From a checkpoint of a small transformer trained on Wikipedia: 7 heads of 32, MLP 1216 SwiGLU.
MLP neurons of a small language model. Each row is named by its layer, matrix (gate and up: input weights; down: output weights) and neuron, and shows model dimensions 64-159. Each number is 500 + 50 x the weight over its row's rms, rounded and kept within 0 to 999. Numbers have three digits each. A neuron's up and down rows have the sign that makes its largest values positive.
After each neuron's rows, "fires on" lists the tokens most often at its 100 highest values on Wikipedia text that the model never trained on.

L3.gate895:574488461481482471578519508611483509502459487493492528557532519517595509575455458535543469469525437478559438621476526428487511429600545484574568436456556561442463437503545462500596468468552508442507497517516503523497497551481545527483467514526585473518513461514423470485435507418470465612
L3.up895:452448510484469523466523573409513479586489516444552559560460380550535358507483534497562503455487498536529503537529537441453429493533500540509455575474514470439452501463458497616481471510486632598473553532468401483518598508500495482432487488578494494583533484486481521480409510535510478508
L3.down895:559504555491440368613631475488385578531489473490560408471495460565564453548478501547546461551477407514513456544414468443457551526462481487548516482462541504501553517503482393538471452504543459463483475475501539541464504601472465535463559516541587533496426461576495596482580516436410509466
fires on: " The", " He", " An", " She", " March", " Dec"

L4.gate10:556431532538425446493514517516557435577500545473539494598457444440411474505515553566477476449577523552563434441521504581548441434466561560496519454456548464533487372467572388470483549418466593534499477458514476494468480506622498534526473440560515520544544470475441438490413522588540530469
L4.up10:508513495576452539472549515446476561499453502441536515534512479517510454515428494514528519548500500422452429491464550515417488459555562502473515538467502497504526591539510367477507462479499604499533518477511385547535464506536503470487505502502506532533553573523574463534622461465489413433
L4.down10:527478492526586502514477550456435526526484421585537537441516461471543507573535488543565562521574525451458488467483598532412480468473416481624536545494433444526503548566495423485540423485487525467531541487531498536482499583459537471551524462503562506481458603527473495445444500435478533468
fires on: "n", "ro", "or", "h", "al", "to"

L5.gate618:478501495459498469498476544548496554512452507538512443600530575559522539459536474543523534683487513467541479506446533495530476527454542480505484520483491500541529505553562533420492567458418447529446463507444575406407507516520516575557556509586505501485462490540542465467452550590539494466
L5.up618:574486526457473489516459484492496472465577560489486470466560560507522533535505470516558444527509487608491451430515573576568477535621477484534394464469624464498526536486471457528399567470476413527436555480442541525483510468455406502496519511558441620468488553374509472442412439469556544448
L5.down618:480639415443487507471517462544550457547506405444512460447503423424526494572558497454507519500495482517477573480547567439525494492512505431461467541520520472431483433477475498521461520495537536501472531518451451491551493560538503577525536505518438438440462505568437526587479368462478519477
fires on: "-", "igh", " of", "s", "g", "ir"

L3.gate600:562583515525412580505424506540550491564511602519520446558487466528425519421433459550481633521458466484505463431546482526475482569415491473430494521527512509537533467443564576501509413563420497581495513516566566434508509438525584576443496476558391542522547534547529479437563438565516466501
L3.up600:421531620524415496473488490560584483489553514475524465427506443485528530521564409594459568488481503564520514536540452503538447585498585439444519453463485495589480454523485548463607553502598463605532510501518503390445488496459528502509466460499550506492480537473533533515564498504468534488
L3.down600:476528553419511401554483590434406493565478534438506436549504458549434470461420540508502499464558492474476553517521543466564504510435540523488520526515577446476533558485406533575514513499469595534552482505545453530486458556515428525480468549530526556466504433432616386374498459460571544505
fires on: " s", " a", " the", " m", " re"

L10.gate237:481552510476472363537418549542452533430506562498601572575574560523448513510452391489508508534519477483619532510519526517509455505549548532631488468459457489449361567520503532442473531489554465575428541429549497495462518451501528537513522527524544480514565458504515511537568561551509455449
L10.up237:477504617512516563539512505554478480457432515456455526564522461429534400449436454508561459429482434507423480566570430417414454569467508522488491482447434560535510459463576528475484437399433499514530493406574411483518439534462548487493533499467517541495477488408500540494547479430488468504
L10.down237:509576417473633498637480488503417435534514458471505546545471475461494407523491512496540566522538496515460600451525548441473544481462473545541465418495543414471466457513506398469595429501460557455530534506485419513468436658440535464447504524511432532460504562435440543403553522472483487581
fires on: "1", "or"

L4.gate922:445513485410486517567446594514485506530513448544427513489522594527509443455547506475533483538500530503480574488501551494577509549481560505621483468529484437483413498510514609540481469583462549511569535488610446502544566510547455561448485452466465468474437547458559439580421485486588468546
L4.up922:601500458447429478477465449522514469490527497527493469531487478430528432368517496481420474453518519489517464537457510515479612456513472632521598490521504522514501454508499501454510517537544511425478454462527433578451455508545482552512521513537428499545543442519519590492483526503478468541
L4.down922:571446455441454462554445501539466535529403459547543469518496422416488429422492549479432501533589500436499475544491448522525487599490546590483536452508448434453519522413439509565457487452576533458478537528499475519460486514489496573485530583585544525459448528462528492389425529454476524473
fires on: "ri", "en", " un", "ly", "r", "ric"

L10.gate688:382457452464471406542516465563484473483498479466537484454491603472400544463499471561528500505455584559478486433498503491500480556460492539505484482484516490452482541511468548512563467433427456477449433357423430522580482554527461493401495491442426513626481473585522449527543490585510489608
L10.up688:508470529457424502463440440454445490534504505474509468474575535444585530466497555430409508461512493471458511482463527511542654518531548559551548505498517500537459570581545482547491526474459596408503468433514532483581491467579480611470528480608467450547455356537545582540531484463413566536
L10.down688:503503471451487491370475527440488481464405525589559563498467495381495552532415571430469508489563585572485538556580364477514530456506560456596585471540552489510524569471398369569504527483451465544491429485465410546540424440392428566562521438439537546470505389593465503455486486476488559473
fires on: "r", "it", "c", "oc", "ly", "l"

L4.gate440:452518581543477537538527523520479501401485508607561477522457479504495510501570569557481481531486572464573531441557565472496387538444483493510511452449474449460513471474451506498554500472422492530493503527538535555489587470521508549482521453443524502622528428490525520495399502504486530542
L4.up440:498439489478555477455501510521538554497515493503506406542541496438420442563526509465504471484481483494524508530401459329536483463442526427473482549527523470433558503466419465577541507519458570531443556571505531562494479429500492527490523511539600585525619422580482514524464523517550644433
L4.down440:514487493539527549489458466449496472521486532552453539461486532489462516506542555575547429483541462586556448488455579473425587518534481371407616427503611452464454518560567525493509468432421553460505478561535472587516513527528479459461553451530511465426514463511582497441521501586434517495
fires on: " comp", "ab", "ph", "aw", "oc", "p"

L10.gate446:570430569401516605465534516424465495492563439405447424501481523494509511547400430507626489503460442543437525479480533553493641527355464549536476531439540522492533484512513456493472483491527539482555501454574515463524462545508489504381520476562469483392478537518514466558416473527509514475
L10.up446:498573475502509552467465446454426627534510573476516532439487486555433486573486536578536482502540518474427488520417569516390523447477542539442430381475533566535506467515439471515440543460582560537453469573420534574510500483539519532543538491556494461503428592538530402508553562491481535509
L10.down446:510519446531478478608471517422471515421519579428486512494495523554457443529504418480538462416510436440498512539438421426508534492442509461518447436485486368566520574482431369548503560439583490531536530504431468494561466497518429532480521527520465503402482518546491468498407497479445521458
fires on: "\n", "it", " in", "h", "l", "b"

L10.gate1198:540457503536483487550478550523511492524539483483600519457540516534544532617503462446457507472537538605540520504452557523435539496498589485403478429479505519408516524490506487475462384531437594524503466531592418550585462572427454461452530543489508501515590604469372434528547568496389480489
L10.up1198:569538540506559542559481466515488554503436534469519525602451516455465506478454496466477529509526464486524576522472534414410388518504479529524498416386512558395538501489444487422415521493483572521459490457526481432548532506523435491531514472466528529526451497569440494460506606516503426362
L10.down1198:564557462542482539747384461510537480468506471565416595446490423513551549479514438492520462543582475512447497485482486456488488538544519545518488479563526484487441508503506462534460441484448480466528486519606465498482476537474437531472584498468519609485552520517515508414535509507496468541
fires on: " se", "1", " ", " Re", "is"

L10.gate552:523449491521545439504532540567436561498456556531460441506544537558519580464378489529519524459477466501563553557438496559491548460525579479566540476537505463591562528511491492552642464516554467499492504485446514521584515527435513510520609550545552509532588449427483514534398578497494566515
L10.up552:396492464518499524525444571553440601499489542485549550492462511460492513502488511536598381521516410505515445505554480507497461439590490525501498514519482495488505542514441429496577497505501507518533519437507458478480534488497598459483536535543398496458440542412513492485525468456471582492
L10.down552:447494469491554522552503516562472514349637555514580569550453565507508477565419468501440547490519543554532499418570456452456466446440527435508470502568511421404516434506481491563527506469528529479551463525587444468468440521470464539465481533598520556492488512479500458510491632416437499509
fires on: "ic", "in", " per", "1"

L10.gate635:506499480461472482525459457619583458425519490489513449498377500479525483468482516508512495528462487535626501572526620600535497513526424447498567492486375480463516461566514528538464439545452472518501555424477455464414505525492591475462549398541452476439462529547505506547525528522561462572
L10.up635:571595447425522469528505509523499531499521524489556475461458535365408487602435500569440356534497490545400501500567513495622576527487482448519556493494521515529514497375423423487546530515480537588489484513547545564420436541542443548571479493561466441461433534501520456454412543533477506472
L10.down635:573571466475436518452509437498552490582440524486463449516426486433516470551494450514486490580557449637478498446459539478530496493498519497525402506583399523455494504446561497485510476521492586470538500556426539477532406510548498550554399489453520506567545453517498509398522486466519620585
fires on: " s", "s", " of", " in", " S", "t"

L5.gate887:578518466542525522461478503509569488559412519556541495611606515523485546486461401512475448510489514524542463462538515546532502517473565560454508506521576541436545460431456513492553422547468494526498501498598440450615488500588542557545505452467405577513480466515495430503532465498538541471
L5.up887:557470482487428502417546511504626593516378444508483538459538422533519502484479547458456517492468470501473509503453500425551466542483569524494557529504520515505521536482515610438456507493512493487493472599485491509619388540477492607467440473529511492533430522404560452480585474535553492464
L5.down887:529643400470458507506480547493486481486503404565530526570532449479476573522373444552534504531550513548585516463450599582487511530482551485456539508525535502499483568462495499455467440537530504444496501604502445437441495447570478515577566510485512619473460492429524444500501533561578557465
fires on: " and", "b", "p", "ant", "d", "ed"

L10.gate529:587402511520514426534573550511517419482442439604497453453482499448424511475449481470453506569486511456506579587456535384546560453519518495520533560485508518425508624482528565436459422580563379459478517503491487447431431541472550499467407458466449480477417460492449513538579468564477495579
L10.up529:476478543448474457557465550485528490450527547517427533468536457503526467417556467522669479442481528523523424504512433487556454518515540548477512422580507596561428487427432600484497497526506542489466519435508590457436525546435523525520459548644408437387530534485514494550495504401466491471
L10.down529:483536484484492427468547463582425444566547465481469461627479505503513391580536578472499537527411521506537655492507474516478589464407433551527475428438475419509470564490553502479517461480430564452492541450591463489475567531453526555498407561509468552625500518487472473421548427418496511508
fires on: "1", "0", " p", " as", " a", " in"

L8.gate402:517510401489515544488552522502469441512498608540544515530562549458457519474546514483554509518477493471484484466551524491479576524367494540560481557451525468502522434514517539508582412617544556501573538504551481551589440541485485514500487516476393508547483494498471457499492450481586452398
L8.up402:499538392499473500460425488514547486454463512472491490448471515521440534413508485473491412505484461424454535456527461584479514503437429601526555498565451562470463427576596559437519553464445549515526560500446519514501433452552532531511479540610518482534514581476504371514559573500484473456
L8.down402:458502406506477492525452503523391566405528456500484525450487526505544516489530495495549404511575540393555505455492435476542582492454557448499418550578491460522472397528499437482507585483545507463508490556497440516510489526487549443592478452401519511472477446483482550549578553411551499598
fires on: "v", "ed", "e", "d", "l", "b"

L3.gate107:520451511499501491514483532543430491496490553511515582454501521519516522499538488495706472527544429528611445442506518517507608433669518507540544470438506499601502546526449460532498402486524601545520489481498479543546555544473576578486495588526505576507543462505442450507455506484462555519
L3.up107:512542565517510487446497451468416584478515536485528463551521455542508456505523434494530511524488335560491358529447458438445436458571476582463452463417439556461537536444501446563485491515493570547557493547527566560479560498516518524538489535440508568421540488466502418465465449460421410502
L3.down107:487455588545469566432634517529557481481522383412441475557463580504519472449602576527485490477507515525517475576565493424444449549458509512503502481475541484487525496506445506482599503487501464571500613503537495611470552476419463497429495503530563439515500538461477579513550569576473445470
fires on: " In", " The", "\n\n", " March", "\"", "|"

L8.gate698:547516556551528551492421434542550494597589499445569495584542516482461451474504456529494519541507458520620508461574515480562449516415506535444533579637532499503567531491522556522492528585512503458539453539535431430474476525537485529468556447547530497521401500439493455499499512567485453475
L8.up698:568537559451517394526417481469417496504499588523547437489489516514516524468366552512531470552457448455535428441488502510462526546522489447451492537551556441456483579385548517470526488543520553547552485480493483473505472462470543530526569369438504565552439448480469501495450499566557521450
L8.down698:499554538530510411451538493515513394478576546509372387430547512480525450484451535461486409461523433478495547506501596431544500484435536506478524517480422576477512461389460396513473405506556529547553586432466433414521602601509461489561486440446468548468516550534436446552564532557522547445
fires on: "ing", "ed", "s", " of", "es"

L9.gate112:373591536468541528502481439559420503487551418583509513465530567527614594565451492506545422516452401514530488558526470567450521490506505468442497482470486508459511493530487491498377576587532495441534513411489520488501559455521542533477498512510514442475510469481541493540461570435561511556
L9.up112:430424560520486415505462487477426543464511531475481446528527531561517474608483442555371583506523588427565506493521431498464543536514455425428562510595577512438507402545480472423528561529502564499460501512486487458507488481472531469525524501565567600564488378485506465449553517508551457581
L9.down112:499494492441563460531460519483475539504409518517462442527562437496444466549501529463475556558599596584500444597442452368435488537408520498517463469481510592562533512504544522498525484534533503506502466476522511505537485489383528537442543508425501578413516449524560457510445503521482422529
fires on: " of", " from", " in", " |"

L4.gate320:598625532588489595544481527604563443481479515511548477582505573504452478420466465556543546572455477480530523501494533475536508476482523550464512472539502560585474532493591589508546421523532423519480472631461568453567549478487588507570567423479586537510546498458467444495519420583464518480
L4.up320:534487481535477494543495535518521587427523579571489443553500484524580567510466433478483445514520398452479555479500557530461459533513416405484441482517470528554505387462548581581579532494540546530527598550532465396462523567467510480501534507574577479411531443527349515520502370491567458562
L4.down320:507462502442468518511532538452547498491581432477482478543504478547528561500471520519444505494542545495499487409505503510487506589519600561492545602549464557534451504503536442431503507414560543591518527506574395540472478499497482550593581540508477494518495499524497433434510515534533608509
fires on: " a", " to", "ished", "ed", " the", " an"